MLP neurons of a small language model. Each row is named by its layer, matrix (up: input weights) and neuron, and shows model dimensions 64-319. Each number is 500 + 25 x the weight over its row's rms, rounded and kept within 0 to 999. Numbers have three digits each.
After each neuron's rows, "fires on" lists the tokens most often at its 100 highest values on Wikipedia text that the model never trained on.

L15.up410:508490539495497516454509523502524530533482501482525465486485496464486488526493518492487487508528501487524529495496481508469512559498511536488489483510489489481518551480464496491502465514538482469518506493443516510517521489501548481495460434522495581484514520489521497493472511475491465478504482527481545456495478469502480507550468503506505466509457493475487496519495509466549454516470487527473544454503475503476473507506513485476498499549503511509506467512477477467501484479496480498494474481478555509503504510507548526469478501484526507494465464515491500471480515476493542491465511480486459485513469484443453461490502498466496503479544503528492504507520479491552515511491437514493514517501495461500460499481517518475482496447508532474489501487471502516457473536513495
fires on: " |", " at", " for"

L7.up187:492500516552529486529506516567498528482481470481483525458493503517489466521496474506495468483513506472503536497522488506518485491540490502528487536512470530478465479542555508499489447520515514495462528491493500507512472497458497470482498478511450460532495528498494478477542511498521519461473510496508480492472529478473501486500521535529480493489487478496545489498476512488441529528488495509464511456524476460513457525484513461491476482511525489473475494480457478539477513520466500488469470519525475533446529512506479553463525479513490485483476466468474483502496523468512511510467469506525529482537497544501529487505456530485475518506498510491505503467488533485480493535479517487516499516501484485499528491511508463574513493452483507517541499478458526503497505478522476
fires on: " to", " of", ";", " |"

L15.up676:493488491477477539484479506492514490524503476515493470490519516517522488525523477456512465487479517466519479526516492452499474448452491511497496492493493517497550540443457474548492447510510513489500477536555460494499556463534480540456496453519529513494472485472490521472505550463467539536515486517500481504507535497493539548473465495459513494525529528500518544477474489520464478505487515452507440539475512515488518478475518487488500494480511502521477496494504498500542491468488437476472499485523530497480482523508496535458501494519481492513490529470491518459507497509503471510461465511516457504535495527492494495547496511527525495523469472507481515509546518529492557532465513485477505497468533495524512513516444490537503499516526503483481484423506510503497427476470484
fires on: "-", " |", "|", " the", " -"

L5.up1427:515526521516517481472503515523495490497493484510518493525489526477526493492437516465472495511488500471453499481535476496509509502461517530501467478502512487504500506476488453500505515521459484499510517490536514536477522504495549526539492515511498511532540475525508521530452506493539506507490477467482468465448518521472532496453501533508550516474430509502502468448518495496439496474512490500512506509456462474529474524498506457526557496498496486488481528500472512509515471480496484467481463544545493552512494504490511491504506496477503502524496434478494530531493538439497518445512500471500527492519510494511539506465527497464530508464489474488534476469503517501495500555523459488524488475483466511469455504480523538525520504491499503446514502499521509489476472554520512
fires on: " of", " to", " in", " from", " with"

L7.up831:490523489496495520460507463487521489510488504487521542489481499497539524497430474471475547454469520537474527505523532493515502467521476491501494494457497482525498468478525485526542520478485466553495522479542461529520451490516476502526500530516484529527511518531547542500459514508498518518518482508486517457479527477506491506490466519499501517519477532498490449482488542550481441502487529477501497490506465497485526471510504515521467487500489511497509485500524473513540491444466467472478475488539490491500478497469473495504454488490496484494541497470547565473501496494536529473516499498525514478502477502531472465490514492521507470542480469470481477535463477476519491522502478505503494472475527472516480574506529484488506521479511485452527502521514521542458513487509499
fires on: " of", " in", " with", " writing", " 3", "-"

L5.up590:511473538538537515498531471478468540518528508467484491537485486481533493446462463490532490498520475480457511492524507500498488485475528490484491530507479516551470471482489483498462517523449469495510528464484529528540485489499512527522511515532481532505556478525484495535499513499509511497527482514510490465469498465515516470499508473549550574516492525509487474451549491497489518501512474512506559529525498497523476513507516474550504501505475468483505492509519481442494482488491491487499514538497445477540500440499499480475515504464520503490466444504537528525474538469483525473549504475491519516497510544549549554466501472510528477466489487487521490509517531489490473480486457497487515463476470517489466476483518454524516518465502545499526530483495496493484497485512490
fires on: " to", " of", " for"

L5.up569:496509480516519463523509470549496509503468480505544493459480511524505473532438468516429503516467481485517486486524530490471530512540473514489495507459505515495472514556490510525478537464501566503498499510500487452477514486468551540539513469533498541504483533482546505525492485519518517465521488502512507467487524439530486473510508529483445544512497446442493449469506473515453470515498517452528517503500535497487482498555471491503525512498498514497532504513485427483503497533471524491489513496541496499473520481509506503472520515508522503497520505483516511509483479487432500490511520494523464525495520512481518470486478476544502484434524491488495471496483486516499473450500494501526477500475541501485491489480527496503529446470454529474514527554463479472488480481506464
fires on: " of", "W", " as", " following", " beginning", "N"

L15.up1499:483520505515528538521503559560478482486471526521524500543496508507534520478460501500454515517527488537504479509504496494505513491460461480540522503528495492502532491536460486534514459508524547511509487482514526512518510510477499506446498451468522519506529517516537478546475509491547521495499513512512504479503492526523517499456468507510461497545507531447488477535532479530515502530484431490520495505491467501464529509511521531512491486518492509532519501522530499450518515491526493526490508502511516483497500528476509520515474466483495496475559500524519541480476537460486505528506526488474500446490469506509459516542536488489491475501489447506513484582468477512497549512459534505456525511506563517481481517496487479514514451497536525500486507496494477531467487466457503
fires on: " the", " The", "==", "The"

L15.up1666:490506533481521487540500493505471528530498476511507508515516510489464542486476497459527529498488516490476519482492447501519502516523458503485501507484488473498510501494458491502525533487480498515537496519485476506527479512486503484502520483535556489523552538473519512498460456490516453496544460519533506505498517520499491528476513480507493495531508518482480524511529553462488472482468497509476525456493486507529507443458517508505451471499495515481509478576495482515551507465469504478505525469483541526482517477506489470480508527463440521507512461487433538484491476495506506514566526481494493482535482529524508514471492483479536489503517479519471463473485536488472528462546476491479503493499454511459490530529501469492528494514496479551504499510488538549498537493544510
fires on: "\n", " and", "-", " of"

L5.up173:480486488515520493512497469490521498462519511504528524519511503488504532496508492553530520447548551492477483512512455471498517552487539486509507526464557539510471498549458495522533471492477448474505489525499496521498514498517506509500506528468529503506492499527560509531484523482492494474506515496485477500509463509508510539517478529513470444535470522471470498525508491494528464525475529461523499474516515511543529519504455502522504496461496499483512470483483527500511486485469483529544562514455494471531472517457477485549500507468494480480506473481461496515519503525484529517487534462510476458546494496484516513498467479488531549505466528456494500470528526516543468485468469510514480479452527545448532437522469493511535482499494500487527529537461461504456518501513489
fires on: " with", "With", " With", " By", " by", " between"

L7.up619:513461533491534518472495491517497484544494471498480504532500515488495446485488492493469536510512518503474522513490525505444478548526488506520498477502493523463500470504464483544523498525516478501488507508488491548573543502518456490466512475510485526494500514504542529498518468508489516543498518541509532444479500514488503539501510540516486470476489486498479530502504440514486505542532445479518506500513496498509513517484461502518514487520528496513525501547499544506526496475536517505516520514500530447482520536491474504462473518489513493541461543535476470480468474494485520510500512494492489501518464464481497491531499480486494519482526521534451487524492544469540470479461493488486502472517483490517535443512447526482489552502481474508522503530535478482486528552497518
fires on: " |", "or", " of"

L5.up1220:452462475500467484539517504477511489506471512488470516474529497519466484526520500509486511474476468472531501495491530531488513480460532471514468516529478533472495513528503503562529501554511491499513503468485467491512496506512498531476539490551479515540454491479475509450537522459504547504482498510469527513501462528497522502503519508505443474499487511504464512496488463484483505455491559485509509460509503431485509542500495430477494514482489479489452470479506459468492521482473514499516492508489487500495480464509464512507488508464474517493508512510524506491470490543500524461493499496504495487469471518512513484524509484535489503517519529429514524530424489516537500512517519478489493490506512457541514508482513496488505529532485501482503512520484502512509514533511544
fires on: " of", " time"

L5.up600:498489481491544479509499541520503499518540497553506533481493509485503509502524515494478511470540548505502525505499468488542483523518499477500509507471515557495468496489490501469526480465515543521476516519509485547484477454498511499500505488511480515510473494507483498470520490505496495482528506547568499504524538547559527477501506487491496511506506521434539487499486508499532509514534481506498510522471526541560499483494510472471538505497497572476499533511515483514502497483455441508503542491493547517516467525486500495527512481510454530489514511530517532517497500499497502483518489507492507476520536521490429502461449526536509424491549536508449510495517552522469524450514497518521488488462501494491477504522463512483519516470472479515508532480491510534463527544532487
fires on: " of", "N", " like", " as", " V", ":"

L15.up1474:465524476513538525482494502489544505476485553493482508511528445521508536438493512482482470519483540490455475501516480473491498523491521491508501526513495489503511477528510520536504507518479514526447475525477451508500546500488509472483483516550523478487516521509475509482502530533487535481493477460531525478528461482482472515498523466485495515519495489472486480528542465502523538522489414526512548465483481509525503491509508510463499451506477474516474470534467510541552507514492451493515497525507527489514511467470494532481511531510491497490541478503507495469528447486483520508534492501533489516474508534476465477481492480535526479494540479493480490557521520487489524465504523490503513492482507486533544505526502543506492472481470498510521495553518522504505558496499501
fires on: " to", " of", " in", " on"

L7.up1536:499494553487481512481528493529477530532515502532505540446543498498528503530488535543501473509492475466499497512482497508543497492470533472507513503472484471472524517482528543520515494524498511551493510446543533516547485508499517518470484498509495508487511490479502528506496494498489469520515504483486507473462492518475467503457547514523534476577485482498499543468492518536503537511520497538454534485491508495487514487505484498554519456492516524492475527494506504546505497467541495497511498517485547500494463506505534493497508509473489479492478482504467554530495445498509504479468528516455453479546503504471520481498508476477484534501483486478473500501535524502490544522506447502532472513511518533466490491488459464489450465491514521506488477515505530486524477516531501
fires on: " |", "\n"

L5.up189:497516519518534508461490524507482465496557461488468535491505471510496491458492539478503513439516483544509500475477533476489514480467479484530512503491496528535450477520527486454471501560494468515487482495502480487489520493532472537517475486504494542476478435498507487474497497534535492469509481537447489501515492459495481498490527504468456522552498498551474486518459535481487472519451492512444505520491525498503487458499528463525504523501480488517478502507506502503462557517499505488497492507501496527541484494530479526509531543482480488482524482448501525489494471488495532482518452516485524468482484531524539492498473504495524528524464519504504480522518461485530459501530528518495511512529479484479480515475508504523568497528507517503484487480472478520487464504457474
fires on: " of", " to", " as", "\"", " out", " from"

L7.up219:481527509491509529538467494503544488531435510472478463553505488485498481439553483496536493489481536506516482480480524485479488479520497450470541466466486496536492484518517451511498467517548494497530478483496478461500495485520533492501515515466525508492498543482497467568498531530494462517465497522495493550465483443481497496537535578544480505474507470456482481533562508532460496527522514495559496513453507525478507492472494469501495491521533514529509487517537558544498498510506532481487506516493499474459507534505462507525465501490512524499484488519488503480462509513486500531502477491494499504474474513514474496519472510496505516506527516508485493491541513496485525522472516480542518466514497511472518453484444547482473521461532481499533466490523454507506549502508503
fires on: " |", " little"

L7.up1708:516529510513500520486511495532490478463474517511507470477516483508519512499489502487515516478521516479520485485465533487527492520477554501505476491508517480530505532526497510508500493513489487501452556519476552500510486462453481468472522509488532498475494468524529507505496479518473501505504478508522493502548519476508492552446470508463527444455492534495515503489500501525496456519484471477502519548470497501540486543472499443525501497493491495496508499497450541527449515532516486573499525475498493523455523517527516487506550515486458577494486471502467515517509499471523462510496509478485482505474485504523483532503452504464524501504508452490476569469512518513492474506519472470501485499490486543480458520478524558466506462512518492499465541496483531481509533499534468
fires on: " this", " which", " that", " It", " This", " each"

L7.up461:537513529490505508499508495481472480524498472510460536502559497550518466476488482437483501442471496491503459534514512501544471514463516521551511495487518496464500481501498513528519460505493511524499502473533511479510502516477490472482490455531507498504493488495507517519510482505498458540443479511436528486513462519456545512471542464450523494526500450508490506477517506512519519455492495548438486510496526530531454497467481531511494482474524473527458494475485520510446471528528505468456512502495532522474472455515504506514529519507497523503494508476443510440463472472494497529509467522523477475492508497510480480506482486554491507535465529491519535470494491488491496533459490522482497525500518533506493532462485481529515524513522496459541555470506554460501501533452494
fires on: " |", " of", " from"

L7.up988:487451496486501482514493531497475483507467469479469500434478533545509533540500473516522501486517512486520516508462472519545546496455515539515491485471511503458543501529508485509482487522548547539532515499474502518513498492533483501512497466535486488568494507505523479480460503485505549459485508516526485489498495519523501485508481496486445448518450473473480540487509457497483457525519500454476520509465525474514476514487521498497522516505486517517454470521456512482486492479509449445496520497475537482525526528480490535472492532501450542489484498490505517513486442461489476491510531487522510493508465477504495481544521511516484453497525510506519528506478514506543514469480497506475488501547495483452468501449503471489513549516460465480520542529469533522522504486511559
fires on: " of"

L5.up1611:444481483453471469518519538479486508497466476465501510477480470518459497510513478550465513489492501489527529525479496489509548487495545485505472524508478543520492492535474485478512482498504548519497497452463511505514508543511448492473518467493519492489531509461492476476511502490528490508542519485521468505526516481480483488477517501532524515510493522498487518512445496506481512498497494490533475514503469485529537567480519514481523560475525507495465490471545457493512564512489486502527500490508487471525468517501451591514487503475486521474529481504543482500474474533510482520480541512511497520449491526546494496502499456493517513507502521482524501535448505492492525452477521523512507509491479495497508502492512460492524510565493482553506496478503497483509477490510449
fires on: " of", " are"

L5.up464:511530490494489508492489495486514496545486489534536508540471501452497478525471466443536499499502474481515537525540521538478536484499532474460463516493476494509476516546529485474473480476504529511516497513511525526510463491502482504502509495489510539509477491543485488484484486507538498588520463555477519558534495531525507506512513468543510461583498500480510520525508504499506534440508496484504530535489506501507513504494476490500499494475490521505515490460481512556531508491517495536488529503493537446515497499462477549495518516506467539481489514521501484503512502502506517491509496487460514456502510509510483488533513499509529456516546488531478526476507504512480557528502521494542466452492498489504496526523518492499524501501502494478525544478472472500487491488513494
fires on: " as", " including", "s", " birth", " like"

L7.up1589:504472482503500506471480509537516527496515485465440450450525496514504448514467518484495495507510517448465537522488442514519485528478509538450520488521509459506518534472514472498501463506460522526452485488489482512479461516510539516497475488515486508509509449472495521475448508495486532466510497457522513471492514531501498505491481483500479543521511521468499505530505491489468489498525496478494510558497483499512450537525532509518497463482533500509493484507477537528517476558528517480479462494488494528489495489523503487552505533455474553478557496513498535504517486514469498525546502494505465483467524471506509496491506523447504532478482524519471491531511558470485503471525489527461516514495494490523505465480529508499499491478483505517504509502452481523470521491494501
fires on: " of", " to", " (", ".", ";"

L5.up1003:469495490523498481510513496492548501490431503504551466472513497488505495514501462472510528502502504457541496477471463489527523495483530510499526478469539491496463507484535550512503497503493490493485513471531482486491510509456492513492488463491492464545498542521519494457499519508509517450503508484477539458500520497480537537466519531494469493545464503480499502466554479497490501448470498485498522501504558501498544547460455523519528473532444524505503482464488463503518505538507533531502475483505499503529504503474469516505524470476502526444479505531530534535506465476472518483496518494542498502520514519474494489499498478492561507458477549484499468505445450481499474471479481510472519500513535492508422494512472503466495478509499511506506478512528512482458523491502471
fires on: " on", "On", " On"

L15.up529:482546515483508523507528554544527493487501472505458477514524512520504472505493527529486457485533514491548491490471493498452507429459464506503481518525450468529482475426489472534511449510527523481468473499481477449451500488508503494540483489548485492503507515530490487515523517527490489537534509509536486520467534491510493487501476482480494473504514487482514517465517515490469525501497510524518486496526490457536509522536522481510537527438492476500515478512500501498512508524517511492482545470474543488478510535509522463433517524581516474487504528503513518518518474505482487503520498528539501516546518512511513511473512536496499471492485510467507479525492454458507502506504484475519521474490523503464507495480499458515502484496479465464517519520488525531473516465495532
fires on: ",", " by"

L7.up10:507518483495460509493462518484510520498472510489487522539551485529478480517507490548480490475494464477461494474505504536473464486534487457572498529494459487447528485477507534512510500483450506498497513498453506521510518537520461494493495468517510557494515485532485490536469505481468456531491500501484504512499452493533509497457534499482553560500518487543475500464511511474483494474473479509495515492504462522480510528487486552504492491487530476483468498493514491521499463500480475493532456500506452487465504491498487455516535500502436493492458483471488488522509530522479512522498506500498506508544515472519539451530486511511511513509487488494517485503481495491533534493481535462534511558494473493522501525506509503497477537551471485483475521446518526475518535480498492
fires on: " to", " of", " can", " who", "n", " and"

L7.up119:509516489487443505494480542509505523465505520511562527516498513524507511538443516467496498485514525488484470533516533469521491506482474485482519495528495503485524487511510479508481457499504508523476549507519494489490509481471475463552525520494514486493505487501507548520491474522500502504500465480495490441476509486494489528497538500515479547467475532502562508497525480494529492450461530550447555461497485521452496526488487511495485518520490506441489524517512533526514514541517476470499460484476532502509526500490497505498518520510490532502506456461456459505459507534480479515504538550480550469506459497479492464455498530534515454474495466520459535484537446480475524482496494501483470469479498459480535495507492475485519480509473500539542502502506500515449487523508472
fires on: " and", ";", ",", " &"

L5.up877:518515503554500491490530510494546469470471484486456487463505507473554481453526482491491477498502489501517521517490476515508510532530486502474548507543528526450590478494513439514502552535475517491525518493466440504496528503480540509495487488506499485472447485484507468492489459517525543479494469550477460516474481488518544491477542518545502475491461531470495484448514486527502538495503512527492487478480502508484518484473491473514533533480495511550535510544461480521498503478516550496488512513482545546482465490526509493528526488535472486518510514523522532500470537483495497461488513474507457550491491505517521480503529511512526544476478505559490469485531512487463488493494503498498528500542455488462524489532497484516488530473478486483503472514448480512492549501497467
fires on: " of", " to", ".", ":"

L7.up774:517460447530470532496521491454512510494501490506536501487475497496499518530542524480511499516530500483511562527500480495483512476464511453486504484487477520504521474502475530519456494471511535471525516505492516486526492500493474505492531513514493516532457506463514537457485519484505495535545507494500480521517421520493526512474547491486481481483471495531455554552453494561533546513487486484485480493507505451459513521516521508473469520471489510456473497511511490499501540511557497532519507484486517502517506481519430514533516505504506526524557483516498458504476480507488501464502506509538474505461480477523484507494447438471503484480538492518544487502474499516564468476496527530520492510481532467543540501460448516509476484516517466506487508465512458506505485518490490
fires on: " of", " for", " |"

L7.up1305:491508490502513472502492523536514520479505532506514470499516532499463502471502492445491508518479505466463469507515537500540537516538514488511507473504517494464505491516461497434501504499512509505441518501510491503541529519504528498504507492538546481462482508474509517506458495508525516507503493496543529497461548471536478524515550459502505434538497484504531462507530493507484481484485499492513525503509548485489496434521519502484454505505524504513477463494508460505522516505479498496448507471513490503474518501545528543423534477543475486458533528502511455450513477517465499505547503504492460498514484476476520467513488454530514538489494504530498511468488513509492475501484502526500517484477479522504473496549519484549493488496491485503496531479513469452521523478463446
fires on: " in", " as", " after", " following", " on"

L5.up1749:502494508486522449503533500520516490498465532470496503468495494480533518511535513468509488474506496481578508498463498498511509470494468502465464507468526487515515477461483504538495470517478501513498511508524499512478510489499491467539487498527464507486570522536508517519447463498540521509529478482491466509473580477513506503537490504466446518492530523490451538520502513523523459521466480486470504520486493509489483508537552543536491500536510471538516482473466503511565476527505453569490497469505501496479522470533486506453522518526498519485526479516500517536510465504495483523557513527463519504477511558506525481488535545496511461509491480461490499519551452470468492533459457527472517478462481509477460491453484528516469501499477468495514556496511545496521468512509485
fires on: " after", " According", " In", " as", " up", " by"

L7.up56:475513514515503501490543447508520536567489480437437488469505471491494506495517496498509516463520482458492519513480514524445500557504472533462490518492520525532514481485490478508477496466489484511520460451460503508526462510517549505491530510475500458516500484488521465505509441519512522495474479545525499451502457491516536514483519489511490503531475502544513478501510522527462534484520490487467498515456497483522469510496513482528498550481462483516497517546488484461448498545580514482504531507497481479446495508480483468510506492470477510504491489523516489561525512474465502534475499501516480508456553503453494491527486507486517474475560506522525497480548515491459489503532523521471509532512500512500487474528511500512495526461504470505508512496511452506529511465477523
fires on: " of", " to", " ", " also", ").", " than"

L15.up1764:491506500438532511524517502497476472474520460500501520513538499531528485499520502506494491507490504546522500530480454469483513493434513479513518491466474488558533529458496509511484495506477490533496456535489502498502518479542506509508465520511527473499480508468509480474517566525502511496489516535479477506483528491541529509469475526509483495467496500543533530462448469521501485508479451482543520509505549506508492521492483495510523497492527494558496539508533523512458516494536455474491545492495535502444487513481492493451512524494515499510547498465499500482519477476474476488517531500495467466524482490549527496479474493511509487491486497470449556469496528537473467495493475543493459523422475484471485529526508472484494479466481536529482457490480549507463503548520530
fires on: " |", "|", ":", "-", ";"

L5.up1148:444453495484508553432510477504540505504492507473551480462519479485530459526497482509492540481512485507482521493518497476497473470478492452480470542539537445470476500528505503520558454506492521498495503536518491534505490470480496511474482506522496543475522521510541470475542518476467507497492525526492501480524499496482507511476532509517490524537485512499517489514509510527531478551470497493464529516492527468500509525458482495487489526472492516469497486489515506508501524506482464540501511448505487474520478491519498489525540519477475496497536501530473505490455487540476500496490506510506514524487520490511524489450466475521456500528488495492531480491479475431499513457473517479468438529447529547473543508464454486524478499469462466513506540492485532487489501535553444
fires on: " died", " born", " Died", "re", "in", "the"

L7.up687:484527463479520485486504556535509524501534484483505498477539514518458510507508490488471522479502517512519507494504512455480525497473524501502489537528485477531459514522474455542481486447496518463524507517493489494494514489519511506485520510521526496527486540536473449472484526514513451497520470523480501518474528517505455435514546478519539542543532487489496504488472503481528523505501518525472470495474496544503507575499530509501530481503519461462505487509525454472496534489499480480493528475484498534529490488532501514490505510537496506488501510492534483500513478464453490516533468500495508496560507520550466503564519503531487527487495506476528536514426449497521542523487472512490476491523510439504493511511547500518500524514498534484502514522515503557531474467495504
fires on: ",", ":", "—", " –", "\","

L7.up923:474488501551501495475532504542528511485509506533534479508514489466496500507516508533542498460507514483438528490505551494466492500448477488523491555485483481456497492478540451524486500457505504482477505488477483490548492502490475488564495461525468531529516530534498473490536497534489443498524527472514504487452514471544488503518470521532504489487487494471526530516521475488490491530503503500472519490481466489542516480539498478497517505496500517472476499497499549512509487491507491516472511513493513506501486523515479508410511499488546508508492511429485503536504502460515507472534498492502532510516567490529509494478471486473506461559501471451511498493467530522500514498482504546496497498534513477497467468490493492508550517537516522510532459457473507504547536496465552
fires on: ";", " (", " |", ":", " 5;", " Died"

L15.up249:493484461546484500497482547491500504542518524508501524512494487490514526453502491465519540486501477524481520518518518510492490527466534498499512482510514530501525531465511532511552490512486503501522451511502462518515461521508492489479495500544516478521522488512519491481547507459510499511505501495512483506538497516545480487464434480540509514491499501491534534492509515497491469512472494519531499503464462465470518501485506505510503495457503507496447494541462473483508503482509488523467506494507489454478479522477531550498469464476492495525492496522545499522513553475472453499434490512525516489514480450505454513523518453530501478518491511505553517545545508520494517577501513478470522539480510521490444485510508524548494500554490462522502501483492470496515506444496506
fires on: " the", "The"

L7.up1261:494485497494501492507495520486485477538499505553515550507462530512511493532550506453521494513535464517490525519488465495447473521489543498506506515499482497507546524519476472477503483442558492465480542496459501495503483478510512564541507517511477515518435464487485471458495524468516525501505517525547518475482495553511513484540526485525485482499481533452497465485485484499491547510487452523458500523499468521541520451472478464469508499494493490468492472491487476487493532508551479521511522501494540495555500403516476563516508505521461486521525473489532496512521506500451506506487487522497491470461517506525481439501529505526499504487521578480476508483533501489467534554526526508488526496490551503475460488457553498553557504528481493476546508500487499539506450471519514
fires on: " of", " that", " as", ":"

L5.up182:511472535489455507492503474523506540507480526520480501509495531488475529484450460518514564509498524468504561500510489497529521490485453519487491495509478519490541463468471472487495528515510495534519454510511495517517482494515524522469519529537484512542484470520488542513461500515535522495482509482511528469504557485500492547499512488473509484529447477491490487479521512485449483493459460466481501532512486503493471459496500471508536515445478481510509490526516492528534506481501543509513502575506475512497478489501505482502517528470518527482525477461492539519482533492498545454471516474521546469499495498473506533448508458469516495447479497495516476495448504521483462539559486492532475516498490497505476547490469503494499528508530499499526496513489490499543483504478465
fires on: " by", " in", " of", " with", " for", " to"

L7.up427:479548512534489496487464512502533507499532529477476487524512443525510512555484511501482496467466524497526535510522491502497509479470463487491456503532497547563492493502530443557486503489462525463535506529437526472512511477495509510505536492480508526538507468509541507539470491506534485548519521539503457559473557486509540505483479531497492543500528523521499524515501470532511482472541493530537485550505505512463490508534511492474517468500483519534528488531497495488549512519489484501500516495500489521501542484498499455493475512532467509489444484496502518502494523499469477552565501507533484524494511479513532543460504532534531513496514502511511489484475462476503497464518466477503510511514503494481505525469494511483554539493514503475481472527501507560492498484515505
fires on: ","

L5.up442:487519466527513504537506481453503495503514490450527545478490490473505490485479513486499475482487532455489518507509484464475448526477579498474513480545517494514523497499485498493490479529499530522492532533482502557545448485459499491490468513539468512536510492490532477495525470490537503515488517477503533503522473549515509457490512527509461467534500563486542524522454566543520508494480534511445486461460546517482536496537513499466528518477477569478464502485512530463497537467493513525477515499498516484476544540471483465507540514484504569497470537521462499505527471508498484484506527523461516508463489517532506501483448515513492486521505504508460480498457498504540519499494505552490486524451496462505487480524497453479517484534457466478503470514486484507512522548503491
fires on: " /", ".", " =", " than", " of"

L15.up1425:534501488513500461518487545489498518524499523545531505501455482514518484492502534477480504476507524521525491494538534542503530506492458506510504477572456533477470468503490497513526487560440497481503522520473518469558497513541509482491528527499494505474502503486532528470470492516525492521515504454537471446540499478522517526538539504517487502492491489486524539475461512513514500487499485532503532507499531524513486518492484467493498470508517478517467483494515511497503480515515513474493528530518555518502494483471476499480448535504519529547479488506488508494498509476496492471472504512551508469499518492505522523446475507497479479507515514489490466470503482509490565528516517534513476483496492472504484453478510498508510555481509539556521512524461459458491500500470517
fires on: " the", " and", ",", " or", " as", " ("

L5.up144:473456440517515518495497497485552493500474489489494481507503466482480551481532467553491501520501546471515494527517481542498511484499513513480454512467508512503483512537503555487508521460517517461510497504503497496493489528468513519455491483532523521543485537525518524493504462512529509510495536500555513539482474522540506505536518535511468493565479500462517499543475519492423498520512504457468497498477488493497506521538466518453486561505484546504434540541514473491535510521492471527496533529452496477489524490503473497480473513496502488518495469487523502489485471494547542505503506449485507513495490489448511482484467468520458500526518477482495491498476470543532529517513481524451478468474510487555521508498498488455494490526495488522522443491528488512467527517460492
fires on: ".", " of", " over", " John", " longer", " still"

L5.up692:474484464490505443534497504494514459519471503499504494494540487520488533479523524507517519506507533463500524519489476482497511468472494484507501477510497538543539501511487465516480506514512513496485467511464458509531519491528500485500508484511490485514428489506484497486520473505526501513507509521492465505528483539506517479574499516483473490517515491512501515501507478509492485506514538488505500481476556463533512532519535474490480517478490516504477467475505503499499473459478462497502482489504524486534520517473520523520528493497470539483509472491542547564495481510498486470506485444507526480476465483511539499516480466531508489512516461469507520525460534527551513480534453531469512509462503530492534486525514482486477534536503518512502519526490516535508535511510466
fires on: " of"

L15.up1213:482487462507498509500485523473530485527467534505501512504528482532491501502488529523483494496512476509469533522490465465503503487490543524485536506510557532488510512516499482541475483480536458486506525444498512516496457557465491488520473491513500501484493513512535492494503538511523512497522475515498494499494492512456509523544484512479479510478489504511512505530504522507513536502459510466507460438475487506491494497489559530501505513487504516511482502502518509532474517476487535527534473454514529509498542519540483475510541534473498502481497486523518483555498521483486529502501510503473492512464462503485491502487517479505507473484533463505463502475573534525528477495451487515548458478493515533525522491519479504526516544486499471512482527511502442563513498506542470
fires on: " ", " one", " United"

L7.up1448:506531494454497484513496476517515436524468494476473509510498498482516475499467521504448475513491532477503512502451468534480513522484467517511475510470493485540505514496502506544497451555498444492485493537527507487529484517470513511494492489510462541490531471487497495504470523516460493531516439466515508508472497479520523534477493476466501538498470485486503497473509504561499478500483487537503498457504514488535430492502496505487524453498516501477453474449503529549499472509549480427551508487515507484486562502500473445486490504501530543476491447485516561490486482499505446511522475510500468515474459516469501514526510534522484516455488518464490475504498533498492503528515534501463515501456508483506464528450505468510510526469469502489493516503508517525503548510527531
fires on: " |", "\n"

L5.up1558:495508481545482487501533521509553491475490534518491523506526481491489462493508472529540523538470491514519484485484471479506459475501469505478546484521498519463485478497495503489547523490500529499475499486558527523495494461453494459510468524526500552516500536518524418521469519516469518488515543516520522456493514479501534509481516552506492502478497504483493528475520517527529479469484504484502493515483478472484530528502474504546485562504513507490466524466534496488543512549466516554518506517477492498486495476478478523520479437518479537467501514537477491504496439527470524452519476506474484530486482514512506501489495486480479506521484483510493479483510465489505485440486506442464514526478501530527500481513492482446502495492481474493440477496520500500422561494498482
fires on: "On", "born", " On", "In", " born", "in"